{"n_layer": 13, "head_dim": 128, "activation": "gelu", "norm": "layernorm", "qk_norm": false, "bias": "all", "init": "normal", "init_std_qkv": 0.0279, "init_std_up": 0.0279, "optimizer": "muon", "schedule": "wsd", "batch_tokens": 131072, "doc_mask": true, "dataset": "wikipedia_en"}
MLP neurons of a small language model. Each row is named by its layer, matrix (up: input weights; down: output weights) and neuron, and shows model dimensions 16-111. Each number is 128 + 32 x the weight over its row's rms, rounded and kept within 0 to 255. Numbers have three digits each.
A block is one neuron, or neurons of one layer that tend to fire together. After each block is what it responds to, as a language model described it from the Wikipedia text at the highest values.

L3.up215:133101095136148090096154151191180097086101070140157107123168136138166088094168130116121136083163109119208149071122120174143120179127106142160086121103121108192155165082147105149157134159152171130104113086081134148088103137085162142137147084133122095115106136116217142138046094127082120091
L3.down215:138106186145101084144068101159111145080085108109128135142123074108211076049122065183122162167101135165147119157129135109139164098174152101108128128122111147136141114102125149076141132145100148155104124141138180158204112122141125147151107133189061129106085155086136147095105191158070196107
Responds to: Word-initial e fragments. First word-piece of a split word, usually containing the letter e and often after a quote, parenthesis or hyphen: e(lectric), Re(venge), co(ated).

L10.up577:132148134163101127065157184198176096140176113047161159088127140117075138138124101121143132118114136112078156125142081102127097128162117158131133139118060147111098070103166130129186140071158103110141151170100165171068164130111173076155098149138079136136079146118105124083137086150106108097
L10.down577:084180195121128169120122133106132069202081088108120091149164227150120127156127156151139096167048109122078117119122153125158068143157169120098127112129088136132164099111169147137131084127115102124170161200090063135125098124154084102168153080167148122083117183139131165132082107093111080124
L10.up996:154106104141134101094163135123119143125092147099117120187150170168112163170124101114089082113136065106124129104132120134137145071128191038132143192067094104158135117130151089117129115089111124139132144140116105089153086107154111122129117129141091095135128169135108136197111091110109166114
L10.down996:113082154122174142123110079074147131128075154138171104097157117128136128150156136083126076131165100136120094117134149077099119133155119129142124095052169076150106135114090133175147133108195144147109156145121116197095091201133150133126162150128107167114148210081144085140114117144122126117
L10.up1244:139087134137092146145156115185117139161121145066080088143122157140143175151144088103098137111113096099172165159154144147098137124117111131084126181155137175087153128134168141079119127171093100174146140069094199145150158126089139138137112167133095109163154152108109115168102083168122143102
L10.down1244:107151088119103173103091125114121154128134128142156136124141104142116097140089171148089175115177108145089126098123147081118145098219145102184127110130096175079127144084150095122119122095157100133123153124128110089084107128091075093076124171136101151141108157142119156118153109121200110143
L10.up1450:117043174148105133074195107153145147158083134134127125108183134106129153109150179079137101125161091135134124087158143141109147146158173120128166166117105150176150115138190075140110108179147101107120131180089084104124139109143126089071110154044187153128149155092108225181121138106132101089
L10.down1450:122160142135071142119090161164144111106131087108073097101132140141148164135134146134114108181133121071130060142201140131159078072113104116132125134111094119140092100144220150137168097138143083201108180101081171117135189110141081168065079175139121121110141163157199098151143112094169148102
Responds to: Pre-number separators in scores. Spaces, en dashes or hyphens right before a digit in sports scores and statistics tables, e.g. 2–3, 6–7 and the space before a table cell number.

L10.up428:125142100125145153122115110113055134138158190130107107118136129111140088149097136117146125097134163175111134109128119163160110121181087123140107152120171109190193134155121153167168167140157094107091109117137100103116133179190107158137172121149095101166159105125225082153117137135123158131
L10.down428:093082138165227146114129121141104111108089121121129146157146128069133142090135160150097126146145185139110112140137124069138138237131135090142076127149058130084162112069183105208131095186149167156173114150132094073167102186171104150129140184118167128147081083186126131185187085177135116118
L10.up1097:114119199142066140146117159120122109141112148143149143124110149129079115109181137150154159127117149116165145141099149128115112127152042074115065102152116169171161063085157112135157163125170089158174157133142108124118071195112121131155166057177121122116110152140109166088157077184203077159
L10.down1097:142118136137114150166122188134147066125147123143160134172173137176144174164145067148161158169118085128096142110144169107103161112156147153130130122147160115125157174169122109119137168173152084120135103087132161124072160135163124111077173113130119186123109136133125212148094101074111119149
L10.up1222:098083159151184146127107120169122152124153089077124156092062155161198093191168108114120123115152156103105164160117160130147135130125103090100135089150083170134192113115129157185190165156172153057145101100168119053063080124144152146113097047086158151132104099148097096153142116085151112133
L10.down1222:191124112106175162078205091139104163134050150205144099121084162107126132134088109148118086173175121170091095201078101127144151107152082170116093032134115124109128108147141141172146127126138183133121071099154110139097097145123156183155132147123207148146134149115172124157169109155191103106
L10.up1233:076158177091120149101136137146138098133172090126111104154125136186082095174116104114145145093127154101172149098133115085076140109138129141103146238119146086113166152066122129087135104131105126140180089183139140090103143114121130125085147099186134082070107149130129148124119137187180097152
L10.down1233:178152146137103095172118106131170172149092102123101157104109102146086162138169117102138120124158121108085106127132118179133086133151129081107081114150124183148148077152140133096087130093094100095150132102128103140166142110179149113106178169111070106154138120103201060138117076074072124096
Responds to: Indefinite article "a". The indefinite article a/A opening a noun phrase after a verb, preposition or comma, as in "co-wrote a track", "as a result", "A new agreement"; rarely other determiners like two, his.

L8.up929:157188090112102126137099125170119123137097147151141103116156108138153139165134105155100172108176100070119107147121143085054152069129090116109119178172081155181144187119099098166140115107173106128136137119122160178140061086136047136128084122132137107095066159152113132132150103108143164151
L8.down929:139175137077140079156130128148092135142120143105085121086156132092141100148098117148093109131143118182145136172068158105121148118093118120053149165122118126113201143147165076102147099099184126063163107113088115130181106182143142133110181124178160140172110069128203163097111133116096178116
L8.up1061:117146114134116127104128098074067129160198127099172108115137133101130092099128088087126177174105119142151133135182124077140147124149167123103173135148148109110176115120090163163072127166134041150111168174144122119163123123138110162174129115176111129126153105081147116186120132174105105128
L8.down1061:123108101131121122134054176118131113108092148152125120124140093082086119170109180144124101157095175159094120195153113131125127176138198150171187150192099176114133139131132118058152135160119191112104116083131130109109136062102067127128113073138104138151156111085095136141104135092076173138
L8.up1311:113171142159069091117059123121120142145151108156130081097184090088131110120129119119054177149140162164129169147057160121147132137082088168156095086150133171113162150108113122160143099134200140131139120060103152150144096090097074114217162171151153128166084158137097176141138056120168096095
L8.down1311:116079139186087135107073079161121175150083118058125069136161079083151147177095124183146111098139129084178164106149141107155136167151112134154069088164164163135126171102139145103117089111169136142074044124134106141170131105106082173111123128158175163064165131141097148058133109160202165157
L8.up1430:135138109125207117149137131060097157114120162067135167089133098173152087115136097133118070176144134191058124165112125109136143155149114155179146107158116093105117192091191133105135156129074128132082135103133135164097094082139072174106124115189129049146166032093127108069117116135121163105
L8.down1430:180119135094161150088116110154118096135175110147140113124171137147135117092097125098166166097136065102078049219117151072141133114073175094166095148103132136193096119131120089124153089148173174159094139152162120121154117119200093100055134094079137125118140189096139111141137189123130102130
Responds to: Date number slot. The space token right after a month name or "born"/"since", just before a day or year number in dates, e.g. January 13, 1994; born 1 March.

L3.up122:155134134142128107133124098173174152114137169152150129174149125100171150130096157106109114135102128135132102135089113170179104098124154112128049096129180143103108092081114069123195126065071106183113177166116141179077169119140169120158123252170130149120141128144119119140077043108104154150
L3.down122:053152083111144116105180160165129077112115131103109103146095156154123083056078104115105134080118078143133115150098159124119150138144140131070131120116149095036072147145098115124142146066157181122185101155110081142146144103056165152067103132176130149108120103073132179109117146131108149158
Responds to: Mid-number digit chunks. Digit pieces right after a thousands comma in figures like 200,000, $35,046 or 1,123 votes; also score dashes, times and table cell separators.

L10.up446:116177133135071146135089121174168167165084141132162119129181182139142157115107124099142066130117137153133090160113178040147126125082095048163184127114138049092117129128216150101145142140161206092144100144165116097105160147122101155097110064116145131165178135069101151166140159110143107120
L10.down446:093112123186145141114168072076116096102100096125151137144069124145091223102167066123097172164095090125110132129117113188165132136085071067090128118136138156120103130180147131157116122115132165110082108173191188112141213112121144097077051124148087103156171114111122101168155090131217071143
L10.up736:122140157149097164112155169117098095122133135188139075138124119149135058141109133130092090094062172131176113171140065054109119140137122071101220140100086118118094111154148125087128109105096221133129147114131116185120116134146145201127130108114145129083130126061144152185170149161104161152
L10.down736:103078174117165169113166049141126111131154101102105144089102125100148153131134180130136156089134131101112081157152150141095169082127073120043136154180148110196143089133132121162111173166076107120147117122121106108141186175114125132119208115066119083159148060191149094107167139108130184178
L10.up1054:144133108119078120134168087130108154085158142142117129128183083188103119038150096207119066056091118181130202147168123131115101129170112093107172189090109136125099109116182081114084133093127120163107139127084095131156145147127104173141113152155107069196067156117135176170121082119147069105
L10.down1054:112199133161067130126113064108088175155107135145174128138116105141107180135115098068092115108102113083119160157154158158124105118132150136084077124155101090207160078182138131080076117141172087132069156123130115111151169128125199157088179148079112113127119161179168102101094146125147186148
L10.up1523:105183188165153137165098127115124120176131166102105103161127142139151152100171137140139126089150096105138203144137166160137134100134153157129167123168055172101150108129126157105048090089101110103089101130132124161142177139134102126078134136131110138165111096138165142143140112206139050107
L10.down1523:151149116181101071068119100129134137103098133211159163133151019141195105090163102076136109104145168116120166175127106109114182136147105184106093097121086066144097118114160138141124178110141130129069111144114183173082135126164130160137126131102101134188120157141130116133107116108124145129
Responds to: Word-start fragment pieces. Opening pieces of words split into several tokens, such as In(stitut), Ex(amples), pre(text), Con(veniently), usually after "the"; weaker on plain in, was, is.

L8.up31:129151086147149104139099100095151153110107153148132114122193142108173125125165104157198128100110133090111136155118127166124105146107182081074143140064174118158144179119111118158184148167152142131142056150160121132143172099132114160124116125159165100074171098121175132067082113115181070110
L8.down31:169146157154079127184114140117103145097137141120103201089080124114161127125126176133096119114176104059127096136155117153077129166147169078162118118164145120122048137064093163196136119172192156155102100143166084100067098098134136127136152126122098128146079144100120115134125098157107121193
L8.up754:103166188094137073145087106111164085109079125155129121108145191127086138089084155119145144113181154149124198131155120168157133120096110042140123110162114105132121104099116085059107185164055134100166147174129172131156144096130134112190110142129140162157077160160083106156157106134119047094
L8.down754:129164114172121102147107127194115154143127094156106133115162133140115122162158126046148140178152088165132123142115086092122179106144158116123095136070128127162123082201174110141112126157176092163156110140182184102105149183160142136136135093120067120204191189130134093114183109186140126124
L8.up1195:163115167125111100167101145115065064121147152119177122119188149177135118153175113090144117082097072107132120097119127109106118114138124095151155127140166151077200120118174108142123159164085115150133054160151155137121157142105113153190131066157146146123120117081199084083145057128154088154
L8.down1195:137178154148097181139125118112094098094125073129114152058120125165162111117150123071092151076094136149152122149184138096133094079103148093162069103131169145126178196109114090140131147138123195129147155170136149117162086104117158099101135122138070150149111125125154145180159069153111130154
L8.up1374:189125145136043124185165170143154132154134124120099116101135167126089158116107123107187128202126127152129144150106161132159119144146141155149092124218140098080154101077129139087112091145075145113145145124115054138131124163094145177130104142143092096149090113151152156126088094154143144083
L8.down1374:142133095131142161102132112141071074175098170180130058172125129144065123145111135122149114166171155181122050099153150135124100114109151166098164114096151205092133149160106131138125166114129095185152093170141122161116125151129100124190136146123110177129114126125097170123156096161166074104
Responds to: Media work descriptors. Year endings and words just before naming a kind of media work (album, film, miniseries, song), e.g. 19'84' album, greatest' hits' album.

L8.up272:164130157085135199124118112157058179130155113173169146133100081126121114126111174088119113116132118137139147147087147161167112137165086061148145095103145113156161108143164183134150116114116077141070129114127127116185174121069117132085116126161169076152093100156160124065088081103168106124
L8.down272:124102107167173122176148137126114117047144077144157128106118115066179164113082157108130186140090127096154112102107104167141123090093159169130232150109158127088184104080080112088120160105131168207110073113076118079127135114172152098142169114147120094126124165092184125112169103152113155121
L8.up789:160146091101182093157123149149154105109102155189091113099121111163168160049131131149113142080143145122157159123164098165160142142125137145155135135121091110178096101118137133139151113137119113099066135157122132104152150144124119135085147148140170085135085186119073069118135143133126142100
L8.down789:117095131156166096151120077136110126120144102092199122200125113086112108085124123114039141139152111124076119109107150094092169143131146089119139088179130136174159120119168085111146155079161106112101148115135113097192137135095092106117169144144122062153139155127161096141175064134130113039
L8.up1013:137124111106104092120120178148162104128128152106121177127110117142176085147175059106188148119108113160126099139107213101140136117158127062140185190096133130115103113082087119186109078125161186085140098152107160139094176163102160129115100118116135141065073152175155160129100158131089129150
L8.down1013:137082099133136123121106140085142125113095094177151128171220160166107120102142148070069147105131130145084094054166130126117090072151103141134099148151174082170127109167179075171107073085145111142185093111081128156121111115085133161076148150138129122176112176158134136119145168090117114132
L8.up1481:161161105098163132126140192086157111150154142138137133116137114138175092149163118152136066081092135144112134110167155117205173103119144163115162136152067102136132205097144191131207091147172102160088155159124150082160194103116118150126138148144140058100097112145186191149129198157113078148
L8.down1481:123203149174111120104134147134134079116109155173172096122130101121146112109151116126141127166180158121071177136121173111197142104123096110149099128134134134091124145129129166098090154103184154077144121110105189115069122141141144125055143080117148104160131158120176107101163167102119171022
Responds to: Name-initial syllable fragments. First short word piece of a surname or proper name split into pieces, usually consonant plus e, e.g. Weill, Heidegger, Leahy.

L3.up350:075111073134139146122088092127065125165186100047100102156051131117125045159103161104095106128102100138127116135099211123089141134084127090175172114131126175123140124164124154137098108136131148136131104159137123087171159126157100121122089138145141068131124149184200105100128113051091151091
L3.down350:138105131163135079093158092117148094123145121166089065108145152139124128109146147080111075127081083110062074154080129120069217127098125138178119143119107158152113191155152084140082137147123203049152144183120122105073135102119112098188118117153104156175131078077158132127186100088118144094
Responds to: Space after month name. The space token right after a month name in dates, before the day or year number, e.g. June 30, December 2012, March 1961.

L3.up1431:138157155081165091159095101123111113113128133155096123127143078136114141076163144070117062144161132108063111197140080100175128152150128132109120106129196115093170118124136153165124168105066151159137081184147092090163135190111103159161145079125068102112133081168163130190112100136146106146
L3.down1431:122192175104119099160114074148154130113135078094128159053117078124134207097135089044141166102194109096082143140168099138142144100078112137124082100129113113133136137110136143101118159136113119174154171150112114137168172172153103129184174122113067127139066098180163136112128090145175156186
Responds to: Music vocabulary tokens. Music-related words in articles about music (music, song, album, rock, recorded, guitar, band), plus the colon inside track durations such as 4:04 and 5:19.

L3.up1312:125174078100164134098119109134090145152169102122136167082041155066142097099103138060164164170106069135137177162112119119115132134160073147098156162188090180074148116115127096103153108077133104196099126172168171169128111170108074118121171133077107164176111140143175177138171084093182173134
L3.down1312:089110101114114123114142174121096143156093159142087121111078144118140148227129099046159150162079139138110126117152135124131137146141118135128153162145145168141134149131180146162113140132168125165147121087046088109134099109159121143056156140079140127135117112137153106175053123159128117143
Responds to: Determiner after preposition. Determiners, mostly "a", opening a noun phrase right after a preposition or verb in narrative prose, as in "to a", "in a", "in the same", "for every".

L3.up655:195170095145147121096103182152159117113143102094136105132101048147091163183106050076103090120116124169159081196156140141140172141098099184140197057167153191091157144095166082145155121094186141105078177160179100118125133134130144106080144144188178095169148160174167162123124158122117190099
L3.down655:147183128114130152098139175163128091141122136170103108141146132168167115215146125100144127149099064101151075119121148148163138161174105131115176086141185149094063123123184106063121072080107183153149155132163110126141125124098168079100184108110157145135157110063106173119165161145131137131
Responds to: Compound-part consonant onsets. Word pieces starting the second element of a compound (Mill-street, thunder-storms, Blog-spot, hair-cuts) or a word after a quote or bracket, often s-clusters.

L8.up484:136058204066101197078126156115178141112091138143177152097139183130111125144145062106037127154154127108061162151133137091142085174105160128118129077063072153127198164162144133124179131154142094143087118091159110126106145130111119141123091138100119128162116107080132145138048120101135152107
L8.down484:146141180107158165126149122147080112131110138102136109191142175173126133140101084101060112085157155057118113113085104113115096094161123074159149139099070108144150154087125177135166090113119092112140107120128132127123177110091108146093122203120134183112101135117114057149117115126134167065
L8.up686:119110201144080150163143205078154191089126113104115103127095108140168129155109150158141141148152196175149148129168104103146084116088115153087138205149085176068120101160141126130130124097128107102118134096157071143122140163124139089156140040113089092165140180128083145132160099123199154112
L8.down686:203131087182141100112113072096196121137122139108137180125155138175147171134134145158144100107137108136132105125109106142147079134129084159102165143091126146064120147117130129118140128186117198116191138185150106081154098156037159077109083147112179039156167183128066122146126141149124065135
L8.up1181:145086105191117100184155204122110128097173121112137102085120058125152083177128126177123133135185135148176102104109143101129121106136082177071172193137179144170109058125148156158140155093192139134138132154128078135103127152135088143126137149208151145114102141118148162148069145168140118130
L8.down1181:114114115109105198136186130133135084050061123106116167129204159153044177115144168117107107123101191154140164099140161094135123087093139125085052081173120138117169105137119089153189126069173128166184146095101130117097162148162165105094161101121114094173113124160089115096149127100141193143
L8.up1225:113114093170145142110168147113191201142135088113105162122119075136081077082136089170081143097141124207130134147148160134176114108167154141115079145117088139045128156109191109154145156116160128107147159178093100095149155113134163148057173099141146135109111116129145165146134128162065132146
L8.down1225:136173112132120101145195146113182081097112115170117133097131104151143077116134153096113157089148131050113147150127142164118152130140146117160176064126160070050128073126164109089104082169007079115184140216169155124101054142130156140122127121130146109155175180100125142143110142107175176078
Responds to: Score and stat separators. Mainly the dash between two numbers in match scores (3–1, 4-0) and spaces before numbers in sports stats tables; occasionally "well" in "as well as".

L3.up395:154177105138050122090106131123106137117117152122169171125128116163135073114117122070109146160108092128141093103084097083094093108162186146141130135159114167079167160069128126141147096082146113148160141146114130112060080132106110119137051116068138077149105136134114119103092130128128149105
L3.down395:081193145166145127086123119173170162162075162135206108172152111134108107134136174078135149135079138160077171099141132117107134117128155124061067102181120137134146152112134153137126149137082108150154158089118080114103132159173176152154105081116130171054133139131102105132136090072083066165
Responds to: Word "under" and prefixes. The word under as a preposition or prefix, as in under seismic zone, underway, undermining, plus scattered mid-word pieces of names.

L10.up368:120148083145124151146118132197068101059119153140119147175045176144124122154131073186136098126130119136088069130181147088132154142062121080155146118144129115119123120146081127145136147081171120127135123135068165168126157105142097100068112175119162193157187124191153099135119100126124133109
L10.down368:105106115174115127147157129050164093118111092152175166137115161048157084137146113164146106175155100155127120132158132154143110094113095126092110201137080110166127080108100088137051072140133117154133119146143181117116096097111110151162145164139121136177110093106154098076152169118132055170
L10.up1342:142145096098072130138088103102117104092134112116070123158197161120131124090165092145094081123123119135124110144154142134156148170165110146150152098165143128161126144182147117083121105147162175108129132170167122101136171128142109151106149113115152096142146092135196134112105119095142116157
L10.down1342:159128108137123143136127167148127118127145115128157128117126090068120141098125049160052100154081140152157078164140150148188130113150101143110147102096134146142098127082155188138098110144160124161133138165118061138127139150123105167117112169187186145160141149108151158083108165219136122187
L10.up1344:093144170170115153147152166134163103186135143146141187129105087121152112190194108072098125111097117168073063145099151127152136125165165070146155160125157123172183095132175134148102162171121129112152108142076140119096155155159123137148144151162116146162115103151154133096204066145156147112
L10.down1344:110139121087192182212134134115026096176130114153117131170119141154136087140163182109141132188158160159090084079149133096123103107130143163141128148163096140158122108154116087090112123178095173171156105087138109031131130085138129107156124140171126118102187159142116133153137093093143153118
L10.up1408:164107087180122097152137100089111068166134083100075121141108134171111078168139074109113116127168134090126143114142144134165133123092128142136206198127094086143180156129120082139123147141125110139090082178173143117147147107107123109116124187126137128143204151112166148104101163130125116149
L10.down1408:099063168142122139126109123139118157112125173090111149116117182149195108131097059115165090097190115145062123130073105163135176114112145084056159137112181157096133150133111143081149158107123181138212094148116169078131150087135112186091140118123219106067128084133119147119118194120105142155
Responds to: Date number slot. The space token right before a day number or year in dates, after month names, "on", or "born", such as "on 24 December" and "June 9".

L8.up289:122135143171120131076042162121135084119177126114175102116078102159162124112135093100128152151080104112136105106099080065127099155136091063159123141144080123098176137112160149154119084192170190103105098099141135138142172141106116109105130170112072168170161091119096112134127086131112172122
L8.down289:151107139116102110177103156099101132183141164125044085083126113164069121120126156151108134177162125140155113165051136186191146183136132112007090109073100089147136183179130129118197172144157110164122169104125151157154116131144155147126106149137156157170120083147159092165087160094132115066
L8.up379:148174106096169083181204143172170158117134150152073119160131064166137161138177091062135194130130157160127047128167134172137150139058116084090121154112142156126099189074124163133125119147104131118058182116113119143185144114132131128080108171132135158135139086061173165142157144135137200108
L8.down379:135124071150071175148021152127114230138081125113103163174092134114168124131070130137124142125117070140106126164105078187145107129190163118084239112141143080143115090136110129080095122120190128117123107110162120165102084179114135111130104136091093095161099133189111067154151144157140155138
L8.up432:140189217191163102127089125072137136140142177190166183112123094115119108121138096113138069135156170168141108174065117094130119100132139185159147162141088122140128124082140134123171193096142092171118117135112092127138098176134177120098116158174167098048142136038077155116165110102121165052
L8.down432:099171133092117099117157147139118145128153095107154114109084093146168100209118122199120070170147167130038149110145109098123135117167095168125098105122143099087113149106176156131141147121096123176118135111108113106103152108087143095104065117116091116148170183153162087138152182131122145141
L8.up1522:152142129149103116167139129160051128117120121154107176110119104150116082100112118155114116189136146131086186152108124132122122191116149085091202114122146125086122088065092109148106149185132165176090114134100121097178112132080090143147207105123142124168128114050148127129115057143151122145
L8.down1522:128179116149120186089140130095074156156137155091139175145130116177168161192129139106089115131068128149172114095135126129143152030124136115055125177184096158188078082115154216132105067142136152127109136108131166107117117159121139113142124138119074123198186136089082165077089125125118079157
Responds to: Word-initial consonant onsets. Opening piece of a split word, usually a consonant cluster like Wh, Th, Sh, Bl, Ch, often in quoted titles or list entries (Whispering, Thumbhead, Sketches).

L10.up215:119115173186167141084108093078177151157183111138134132173124163135156152105109136144104115096190082138071117182118174114099207147081116017194115153161108178110109131137149130136181113098167096137131074144177163150154133088106179096115116115145077105103158125092161121200107181122112137139
L10.down215:138197159100113136091168105124159147117107126130175108097154131143195149141101120149197153139139126128149087080154088110209080187181171133169119112151077146144106056101140160091137136140152109148186174085138110178069103058164150141056138129154129146107156150151125112092137117150149151122
L10.up268:120131107129168116139074136093150162120115178093150151099105133115119105091118145158163150119137129146136212211183170108153137072159137079128173154102162132093131147107133105127170074155118158122109112119141154109139172096119141088150092147142090139179202172165156098135134159179179125111
L10.down268:096146155099152153109078169146142086160142068098164182067059227129099169200142126156122095120069114134164119152106115127122126115115124087178130135121160143146123050168129155158177142167099134108178139105138087185093087180133148131083105116115116135130101068159116171120147128194138118155
L10.up394:192155073158149159140116142096090089164113092113086124143144133129154161131132132172128164148120144090124185181101124171170161061175149098162111153088138087138141139128134153160153058140124086141199108095130135115132132120166154133168121121143105127133157193147134113198097106183102100171
L10.down394:156195106148138128141169149132166099095171089162103139106132100118065144123135128109178117172100166131154170120148139089087147166147135102193112179116153128139117122088137190171130094178154142143138173102175111117093187089172127167110185205091088141162126155118154146077107102119106132095
L10.up601:109145136115125154117153111087110136051176129099070201118153177070114140128137082130220157063156090122096164117131106144101083129155120090120151143138129158115177135071112138088123138119104150101104069081134137082108073132131149170146198107113113178135161115079152123117128132135151119192
L10.down601:160152144120051143117158109152097099153126154203112142119124090126094137121150166087094075126147152101116075178109111118093148099080165138129103136161099090137128147109133135170171137082165155057147144075088187067201135100131134077125188125120099138126158187117159143146169177159150150149
Responds to: Film/TV table headers and descriptors. Separator and header tokens in filmography or award tables (Year | Title | Role; semicolons), plus descriptors before film/series, like 1997, television, Best.

L10.up143:094153146144161114096127097185122182097112083107144144117163055143171098113150117130127115162164180193127089147157118114163163208096147149128115093144121065179142096155163091146140124182169111175083117080171114110144248098099088144162088121109121111098115189084103125117124131088084182115
L10.down143:095096069145140101083137129106188163111112124098086170118171162142127089183178099115163122086183131087071151116151224073097117116129150125105089132132167133128110164146124168118154094154104114084118169153132154124104157117108110103129147160150147069161145145141155134172165171153138091116
L10.up556:100124133113193086118176141133120136160142112122137097110115080140149136112151104110079140115084156090082114104171126113159132145132126115118165113084074111147153099111133125139173123128149127158090145145104184071071166125115127139141149139215165119099111114152126129174078117124135142097
L10.down556:137062181197107096100083138128177037151174075127134116118115121135137113115109142110105078142187168143132090139065124109152135096155118137059181117120131108208138145188181136123105086173128166120141075091097140195150133179146137093150103185072165097177072110136160077114145180119124169078
L10.up819:107087148134150151135124147170145099159127174169110103095106145158135161104153068084151141210151158156101122173082135135160160163182077095150096134145171102120134141121101100156132134108108133164080104135136185126122105147131125132098232138114165115194122116155170154096132105176110151075
L10.down819:143160144165083157145155169163158141152128158118124162144131164156068108139127081131091141136100145157115111115108103149164075123131063068155139110133165080168130155141097150124155092148151178092059106187140116135062156113158161159103106101103152178165128078134177108095172107118121095123
L10.up1453:101141038107146115088161161152189133114079080058132067164078096198113146172110066112102154168123121142088091154193165215122206129161108141104185134136151119124129066144143106157117104180133113113096091147152150161141146097131158101150186104110140139186129110106172161121120106068122163114
L10.down1453:143152138125122146182112115109085159112123201103134149171139146127115161169120149091157053191115127146152137043083174070129152116156131142105166101094155068106147134155099123136196042114136116137175185114176112105132140096187122090103061154135137111128106060180131106150150086081141132104
Responds to: Word-initial fragment pieces. Short opening pieces of words split into several tokens, often the second half of a compound, such as deep-w(ater), sid-e(ways), Power-t(rain), white-w(ashed), kn(ob).

L8.up509:127176128177096111131110147114149122075112120125115089160114109093136112119171100156075143162207092130103086170089140081097075130119140085107110112096102142126121128079102170130114167135169137103092122116195097149149150097160132162159136127197104106088096120173181155128188095166139174035
L8.down509:182101103104083200116147123119130111134140067083082164072104165109085105097109140134169099200042060186204153110111155165142103100098071183085134069151137124082130152084154112119119155088149157149212194121117112159157088146113083109083148146100119112151125091136073141119111113124106115119
L8.up546:157066127153108097139083120093150115087103110133142116122193145149175135108107152070119135121135141127128066115111080136093134160135155109118133187122081126091098134173129096122146062164146182095151086118136108112121141152101115119102125128153139135127076128135112065106177092189094122167
L8.down546:140164137083085178137118130156122148139147126102115102126130122155127130069123131131134216122182073130141108066164152182107115111124101144168130092096157125122127128147083154135108133159135136150077136152145125133129217159143182149155135123035108128118175196077135158174167144103162118153
L8.up1001:163139114167139150162100151118144156123067150122101131185135102147120146193057108091106123095117133123143173098150066163147138142116079124156120107075150210141161123143113137107175135158068180107152182113155151116169177122096167127142146077163129147147067102161132166168138096128125124117
L8.down1001:116176110083145146068137114172135093098094134057112116069171171113112152101107117175196124161199195179110151118108142067159140102164074105109112092130133108166138120179114104081087152070092098116153086123156127103148133131125161142122128166105172093131104056092118152112157135120155119136
L8.up1191:083129197133124163098160162144169127074065118123170100149076099116105132147119137141100136162128116121152072083146078083128110079127126118143165129134131111187121133155119115143141122160078175162118103165173098132177110156129134077141115142188172091068136139078175134151088088140148063114
L8.down1191:139151095064163128162126111121148170152157106160103145116079197145156141123152138117162097120154138148159165115126171137144113144078148187152108114108134085121105148161103132131065139080145119078101103108130142094117160117107101146116134149116113131170096126156070138169121108105117119124
Responds to: Under and word-initial pieces. Mainly the preposition under (under the command of, under the Scholz cabinet, undercover), plus first pieces of split names and words such as Al-, Shin, Y(iddish).

L8.up315:155162130118130118104107063183169124156135150144123115087099142161137123106202125142182167175146182124183209122144100141126067117166092051131117108137129204123123040146124095119165097161146148143135116135074134079115102149152116086164134139112123188160074133197143110087129116113109096115
L8.down315:147194149139159149139142156122124124117149117145147173181114137138154105162156136117151108180118126136154157090116120099121106073195106102158169142148076127135081169143162137126160148101139121142121137138132144101098111127184175170140144103115117196168128148151157166079100129155118137109
L8.up449:117148187174136148135113159143108129071099150151122111188183077094137118166146122116159124113136113146095166202088101171108121143125124122160134132133094139103088101147139162140105142097075098092174136156171097089099098126102123031126223104151095126150075123163168114113108066080124198126
L8.down449:153173079102078074197125115169142151173086170085144193095126161146142181111207101159120161114143104138163099152130074138152204109108141159101127116119097110107150133142101093171136177167153094137085118172076109068096155138128129166140105109158128153153189105130158140114129139130060112219
L8.up707:097150103132155089141129177168065147185084132092118117118162144162120167121128130125123154122111141053100131129112125136109096134139124086116127099067105136168162125150069186133140130115121107119061114163133096065080076139125123058128068092113159108124123144101171119134087128128128092154
L8.down707:173102195087172077107146134108089092077215116123143082148128152062132104128132146141106139110114112135105128092137071127111167093159089098121112124177154181103121133157129135109103154154095157101169109088151094095102172143221124153148145121194170117127089191140150116115180092143142145135
L8.up1279:096140076137134105154140087113078179148167067117110146113099121145093137186124131100175126168124154060100174130095126125121157154105081081120153088159102122107152077107113128153161177188121167112103156147102121105107154212065189116090135180067139120120097100144131123152122061060142081118
L8.down1279:065077084120181115110152113139079158168087162150121171086127137175147105148118087107132107141112148113081141131200127158140151186179142138107115116108103087120138091063116097125138159120095133105101140136185104166087129158189123157117103160093189150132077113082147121168098059145100166197
Responds to: Mid-sentence determiners. Mostly "a", also the/this/their, opening a noun phrase after a verb or preposition (with a Ph.D., provided a framework), plus "-year" in one-year.

L10.up386:120143156095117105153186153117125127094134101152134163148159079110158104157097156142124127128158125150121159175083175122093170179083094115113114141175152134148202148159109070137125132168136125201061130167130151161142137114114159108157116170130112176092155097131157135058120098151102125158
L10.down386:123103118142159108099114124213109118162153129143191114064110120121114129164101089127163096069181141144167118096190085133156094121107144160192097135122156156120122101090080125053133146112099136074157153178075145129095167064125113110073131076121049135144092224128161157116165163182101152117
L10.up628:133171102114112172125170094117138173101156104157149095115165126109108073197176154096140122180102166150170151185124108122092059180196149128096117163135162082126096104092136155200151149207195093125073141159150141178098043113123140102151115125187112164173073097138141103178151119140158125130
L10.down628:144116138156036204047078088220117147122119146126152159101103120134113155164138126092111127107071136074158058132084053134087093144139109167094206112114086117187116166121176124130105168164140117176087104133070107179191099159124074121072126095147111106166116139130203188098136126160122153066
L10.up1162:057125139190135168139119079132117168171161225061143141149120154160147126128073107111059213094149173123170113100122113207231138120057135094120137106104106130124155131073086149139127169175087077102120136109083125081121147107115148067158136161133094114192180123080094103199145088132117148131
L10.down1162:152170109140089167178192116123139067146170128073095084106115127130110075095132113206073140115129154127108129124157150158114099101147040067095110102145151142104174115129130130134118148110121119152127107135087152127074154163145125157114148138163139167121132140171074128175157143129119145097
L10.up1246:128140080158144100118096163124153140077139097138089170127111122137194148085146103070103196159153151143148135062148131093145106193117150099159131151141114174140112115054132130106104108153119172132093110134084149149159134162124138080085094138177170094129110124136059133154193157071155156085
L10.down1246:128115161065014110133194115128119116128124160084168199134148056121135131137167086166121119134047107105089100101156123072189190119139123129108119114118096112170096131164113165146090175082120134136090086182136117128114133161196189094112102157066126159184122165115104141109105151150161094093
Responds to: Word-initial "l" fragments. Mainly "l"/"L" tokens that begin a word piece, as in un|locked, Line|backers, l|ime, l|iving; also table pipes after headers like FG%, and verbs is/was/been.